Weights of a small GPT-style language model, trained from scratch on English Wikipedia.
Architecture: RMSNorm before each block, rotary positions, no biases in attention or MLP, untied embeddings.
MLP neurons of a small language model. Each row is named by its layer, matrix (gate and up: input weights) and neuron, and shows model dimensions 0-255. Each number is 128 + 32 x the weight over its row's rms, rounded and kept within 0 to 255. Numbers have three digits each. A neuron's up and down rows have the sign that makes its largest values positive.
After each neuron's rows, "fires on" lists the tokens most often at its 100 highest values on Wikipedia text that the model never trained on; "fires after" lists the tokens most often just before its 100 highest values on Wikipedia text that the model never trained on.

L5.gate503:067141150159131175126107108132188126121084131128122191118090118136127133167082111173116144121120138109120121083087103127152115177174143083139097164158145165172130085104118118102144151094155099140131100151120144131125158157106116145105106104102116133175211083205170104139121192139158130103164096125129182109163123127158106114113121144146106138145106149118108131185092141155109119144165194134133101098124089163170168179153150156170166144199160114160125117192071182193163160124125100093180174080108133165109115180155124200103106158133082130127155161127167139162123097019152130140137086100097064154113116201123081111124149127203145112113125095143167121102095131074151101142115197155109125201180111118070095149154113170087094137132097126155180181127104153146105126160189133
L5.up503:079124115119152105097129132145140096158048171132091213103102105144189135139158156136179135138083089153137132142163183126107107100124086152157189098162140152136161146102092134146155120056181095090128127121173137077175169151044187119107127102148121133126162095122149174116143150098121162121069097116078132108163190134112167120164136120140107139134156110133125127114090122182159085091151081132123133136123147137075138118141121126118119222150146104184168134188102108143152126118122070119137153147138146142152164179090092157119135065163139113206101063162086121136154113098145126115172064105184138142035119167153122101093167126119043104126070169080166117081129144120127077155098129136099196129111117112125197138150068151072117104066096130139112136138129122157143128142143116
fires on: "9", "1", "2", " "
fires after: " ", "1", " the"

L3.gate445:151108113156114067155130133125134138093141111119164067112130113133158099093086149103115113207155108103145147131139149175071077170090115106115186061125170117136076141108066163149120097089132150083094100077093158151177168136117125076093103094112090113174161108114182146194141108075162112161074125177139098090125170105098149156105154089200168104127120105125137120106053117108098162128171122172129141128164124150112091106136078125135138133181159174156180152130143102139154163143095080143155161140176137141137073127101167167132172122105026090142065113158158096151176167159156109163097166113119081159159131110138097087140118168154189080195159070129150155129127161189141099116156184183121124147110132151139087128166090079114149124160148096151113149111144115197131157159124139
L3.up445:157143167140146163136088121103127193141116132127181116163101114114130152192145205096159116125129117154140091040148122188107055156088168135121141113115093158160144219136111166131157115137129094080108113118172142210172091121094118113130076101050137121102151176175138124182098140097178168114098151124120147155096113129079119140153142123145157097151090092137162128107109145112096107149207148118095125145131101174114077126097140114114159115159143147102166135178117121140119123097075090102147093131120127155148139112107120175124147145144103080133146144148161122103129180055191123153115175130118137156134093123121062092146074112113150093105157118159126115112086101226174089150116154115121172098166163088098167025151066165170127177188095135124113136118130083164163169171100130
fires on: "2", "5", "8", "0", "6"
fires after: "0", "2", "1", "7", "9"

L5.gate368:102119075168087128150146096076133093118056165095073089188109146098079109103173107179137115134137158190133108141072169141115114135187128078122112164113120085135131142099145104135149075158121085104145119076108176104097111062070165084073127123098097127113147138128130130115143180142090143097125103107116119157116143088143145131163177136077168101154125112098069102112199143186159141052162073122113152141141104130091072157121120111107140192205108056092145069137160156132171115160153120124149150134119117102183107142147116106092162133079103144149096119139147101076121176142126148115132167075200147163141089118158085122108158141102104135144110132179095093164039151128127145135099160142123153173126124156146125088167136120068127102143121202122150135182170066119097103065085132
L5.up368:153131125154105140102167129153115107104127114138085174097126120133126095169157117115122120189098119161155113160131170100175157060095157077194179093104061139128096139193133142085182174098183108133081151152091076127157081121190162124138151129152125093149086133121127169101083116164127163036154184135077131124147168184092171174112138211163128156131155125151143148079104124116112122149123137148158144115171138091117111163144094117093076161120114138067098084199092085124062127142148199138107161078142115100174121152104116105191158111127141152164182098163166115104157106127109074129201157154143132127146129122119136164124090175148111109124151132147149091155167189122107173104095122139151108093094107182181181146107162082138175065120103138114077160154095157145113098147115164
fires on: " well", "w", "|---|", "y", "k", " of"
fires after: " as", "-", "\n", "o"

L6.gate633:135147154107076159151126099137150138064058144125140101100136173168068172142140128118141086157163053142151118124137078150122109072144086133085106175098135174174143145079102167163088121114100119080128095074107137095166181144171095125153140194096103117086179061188107096123071142117189144138154083123141165132103158107140148143158129136143165160142098161097121129125135152163083178167090063168059171175170064161142105131126154126150136119137098090093098068162086078132108175147144099127078075096068139092163163148120133104142092148168128134118111105049109068124125122111094109108167133168105089112132161133137155062176198127140168138142152148154118148059127135127109118080162196066135124181142126144134157085124141137114119094098159134148118092111121148088137165123128098
L6.up633:131141080134211128119055105156120130120141138140114110129177113106117138091197196130144149107118145095153154128128133074100094067157144107138125085149177136137109111075107148092073177062045098095137128095148086094120154116154137123113069102137153148109148129082132116153165120132109163154154147130154147163115128079110114128129127167147093080150122120107086136155125117116162127124157107172144116152177129130150204163134136074111106132173088177159225126173185182096181119117178062090123137098129140100080130112135119147024099108143113159095109090189119134151104135071162153141125123176151109169092194090060102092143164120060115131134144144102142165138066115203104088156107129115156112077110139108141154149109166110168137113183144101180132101160136098169153155121146170
fires on: "2", "1", "0", "8", "9"
fires after: "–", "-"

L3.gate674:122110106070207095129115164071174131132109116164088112090138139102107115150104147102161060155100165155147107155187109146122089106143109060161196111082123101093155183125104124192101109102063157126101047163113144136098087143127167118091122126103113116150129203129151108130163118130166184167153122067064112117097109090141189187111110108130126100128099144152084131115086159069117172130152099077142120115118169189135158060174168053124131101131098122067117081128112150121125176115144127167134127079144108134138118098094109092196093137134132164136118189142068181185170111134135108148166126140129155131083113088146126169133126160090120147141114086142052150067139114154151103089101217121124132112155165146132099172112134184117119099099091121148121140140105111080120116095092091
L3.up674:116199131120114116114167200078101169116153116127117185132167146064155098105136158100122163083171165120124136155137100152148086088125115076121137086124139100189113147147111142130127084097073156120064124140086149141102145110154208152096110096084114060113124141089154118130130091105095143105147163077164092128145116149160187164157108150169063151120124120224093130090101135167122147182118156164101156118167169123088105106155084068159085135100102144074152132094119166138067131082099111179135144164136133090127189107144124090143151102152101130113111158109118120169118081139147100099152163167096110092075078126145123130114120229136132134128073185210126100094134098120136132126106151140096101108089075136109104081129177184083106089179106174089139144154187130182154141135147128
fires on: "0", "1", "8", "7", "9", "4"
fires after: "0", "9", "1", "2"

L3.gate413:138036147183103125128147077129174130117090101153094150058158138118093094135167036135077151139161139126128125099165099147111166158088093119130112086113176111136104141111149121104094127116077081104118191138191150134151126175107166131104121122150108133178196129156095101133116158099104169086116117127096090118114082131096126140102055139130151113106167136140117068070122132141111151150131200111172119095156154130108099116125113079151122065130111097130090127113081137126126126079178134178122134175156075156108178048110109096113165124158132145081105136069152092194177149103120135106120141116087118109175056102093171080138100107156132148087146108156108127132137109066168136126134093071080076134136113184048079115144136168120110179089087132180110072097123113133109108134191090
L3.up413:116128107096083154072119135095111131164133159183120122117137116123157109127114077168123120165096179162173110120170120149093129172114127163115107143094178115107130138088184160113221106067112087160137051119109132133127101188115104103107096139148114183074105130082121164135056135111157097137133113096110115090150112076157134172190122119116130109140124196122054057159159158084033129146167090099078119137141159076119118099169146107123081121133156135123142096126156107132156203120145153175071105179110131112137079125126086143119153143115124178122094118075126115162203177090118135152109139170123105112132165161111146186086171098067086148159151156111108126196131151099132084153097167124170107093129099119167129137067084165121202075087152098111097132123170079115129136127105123
fires on: "1", "8", "9", "6", "0"
fires after: "9", "0"

L4.gate714:149110085111104109121132187196127107173149169168192121110084114130139178134119156076160120139164129089201135094170096132081119175129135159119192122150139091140227128180156101103163129088135138135143140120168067084130144166151107130112151158108148153165088096159136146076136120121014097163093094108093131145093136128133123108135177116140112134135157105148132111092146154142164105129162108082100140151078116115133125144112165123177123105137066129170115101081092117146164079161152109160136177142097140161129156134116188185104137116127162100030184104050142109141143140123160076106160131127127114177146142149121146139154129064146162193113168164092171141184068120099135100074085030122093120122147171088103144147144123125077159120160154164123147135176112150110150175121152150
L4.up714:166186140156096096126147165115158125097136116153125060128074153096116151126201177145153121119139128127153097078153114132135149160129175132081088127118116130110077111172148115097049133110128164138159127166114121147175140093091139132105091113041166153106161158162168130143164170180103153127145123066131046127120154158129132134096139152117099141107080149109169200107155129104193065128149101170160123125143083111137162125162125129141102086163160180098142131166213076099089110118152167096127087135128154115151065111136111092117215156097104152089108184096161144167136101125099158125093099188154086106124130066124078187115119165169097189144116121114141153108156140129132084132154136127146143118142136115134194110068188129153124118139084113099077127201112062149094169122124193
fires on: "1", "m", "re", "F", "2", "s"
fires after: "–", "'", "×", " inter", "^{"

L4.gate452:113125113077112167148130162120119095102146138169152119141075082116157125124149151134169088141162095080200149161093148121099159151133102116112131134144190086088173083066094096070213125136099088148115143190093123157171054139122155128169128142099122073169131148140130157127115173149150138118122172149096075167107108185180096098144123130122155130150133156106122198115112086116135119107098117118130088080089166114117172154113124152148152162125100102102097048164090121115164163187101144094115129160087101204170136123205172172108091186165210103127164135085129134098093114114117142054107081151129158148067142099154127079113078123102123103163179124085150132119075089114166055157087128130096115135138109103112155155133131136105091103076162181098104108096118094105152141098088145
L4.up452:105116177091137141172122119110102102169176132120159127146062117150117181174138134103158110139165098128168142140059158139087113162141110179104161092138182155109127088106116103111171122078168150164131114169203083146108134129107150153124127170162137107137156180116115161163124165215106097115129139115142080115077090114157129085114124140134153088046156173146158127153129154100070116150096147098129109092102124118124170112077157140161159128150143092185173098131089175092090111162191154122120126151164121189063128100188135148119162161108166152086119128100158133199136113120107133028075143181145102167086118070121138008097062072098128105171161111111095125151146103140113131163147133168142160126158129091081127118078156145130115141096087133090115129148146113134110056120131154
fires on: ",", "t", "s", "ve", "m"
fires after: "'", " Hu"

L3.gate470:084146107115153162099072141167144128116105086185148206085117119143122042158114142141156100175163211136102097111124116127131109149100177083099076134102122129105162151145141155119071155146101137195135064120027089160082108130141138125096155100103082101152118161095158068102157127089104194110144164108157112114116070200118119171159193170111161130124104145099063148135103124084172150130157150115140119106115113113149119146166083082085141109064137119118127102123128105106123084103134219123119148110137071126161192123092113089121135129114111191160158142137144156097158117087098159109162154103122109111102167090149102090077108122165113151135106099151139076105111141081117116150090141065103127124173113088170110145157147176068151156127051152137166114147140142128119202090108152
L3.up470:113095180139130163118132164185146144178183130178140155120136091111147118150079183120124085147084090096204114115101154148086131133112173081125144156110113144103109033075119132140109125128130108170168185170086133133123128146195151103132085198155124116136147140119136137092118077134092135110138173037164080066131099113153092238125148147176118099123159155104138151070121117121103146144107123092115105146154118149098077143109052068115107113123132146120146133126167110068101095106087157126127155161120134104171108197171081100114141146093130047151162144131120126108164179062103087114193118102125115102146160127097086091094126130143132142096082100129096093095070133125140134163151120132129086129088144054165117116105061133085074101178100151109111154141093131118122130079094112
fires on: "9", "0", "6", "8", "7", " in"
fires after: "9", "0", "2", "1", " born"

L6.gate520:137166103152148122079200104111117089131166114049106133097161137153138142094136067176124118116146169118098135115132186128174072145134140150136119105101118153134117094136126115138097160085137156131159100062104145141144188153092096187073149099105168148179142139112115131118111124112089109151088146081142156120136129072122163206111073138131146099096132103194149100109068172106137173130132193130133187089070166142117202141142136130149134167101060093109105050154138136125124123126098130151153106099067080100141169129111117075117073155096152135151063053119098156103141118154139110127106085092087129132132155136130149118110131068119167141150153110191176113095113172116128111166089122095081109075076065107090140097085133136126066150091099184144217165124122069110149104151115135
L6.up520:135120130202111143134092126138129089146082160107175068135116118129186148179088170174108143126119095163150149134131159168164111151113089099120145144165122155140080130121116137117072109121113070117089145224129165132155092147130109123178091154157175135145109167129111129138070090120170116161144181173151134106133165111116124092110168149068140108079172127126092185091093116124093160108131163115147069119151135127124146133148127106100158172167094120121159128156097155121107092109084152114175115161120113135184119125142086176110081141136148074195076083102071076060104090145125166094122025106182097144153144130158102148105146172128107145097177098093142118095162116108115168155058157110159156086194069094162130102137071134140067118127144142153092190175091068103102155108121176
fires on: "9", "0"
fires after: "1", "2"

L6.gate627:077117124193094137172108141135113128092025134142091124135098121084141151108177124129163104142161144078197085168135097150087085157116169166133035059149141124181075121118124127158149137129170099131141175136110139175111150189118103149128173049152096166108151122145129156167116173131099164136110094078129167120100154093164108167131103111162151093067092086163138081125064100099169122180119194163144132085100146087137135149131112153081144138138107168146183097172103130067109139181105074099172114145132142125109157126136125125160070107182104148196113091091166167157137100155178103125090127171134123129096091164152147094126143123143129098191136083126111102088113095137163113169104073160092080140150089176105086098120112146086145142135118087170089149175159096114141149129169125
L6.up627:095155116187202129136133184087114102131115126097099110181114104158161165160134173147149117100121083125129131117105156187097108141138171063109076100115156127163170133064075112115112116089159081170149100128118162206130130173096095144100138120111159126140130113128118167158139089188150141154167105031085093161162146153156140173119155102160121166122156106088077157177106127128161071130141085142126131118105143152156101112191126090146161123146073124178116111153111093058129103089155124148159076136115181103154060150119081089114158128195100198135134120161121149094099124075108131130100115174128109168167167170064132172177161126076118114129168119130195107098099134140140129158185142133092141096108095089127170136110090106140123112146175083194127167183052118168145118144137142
fires on: "2", "0", "1"
fires after: " ", "2"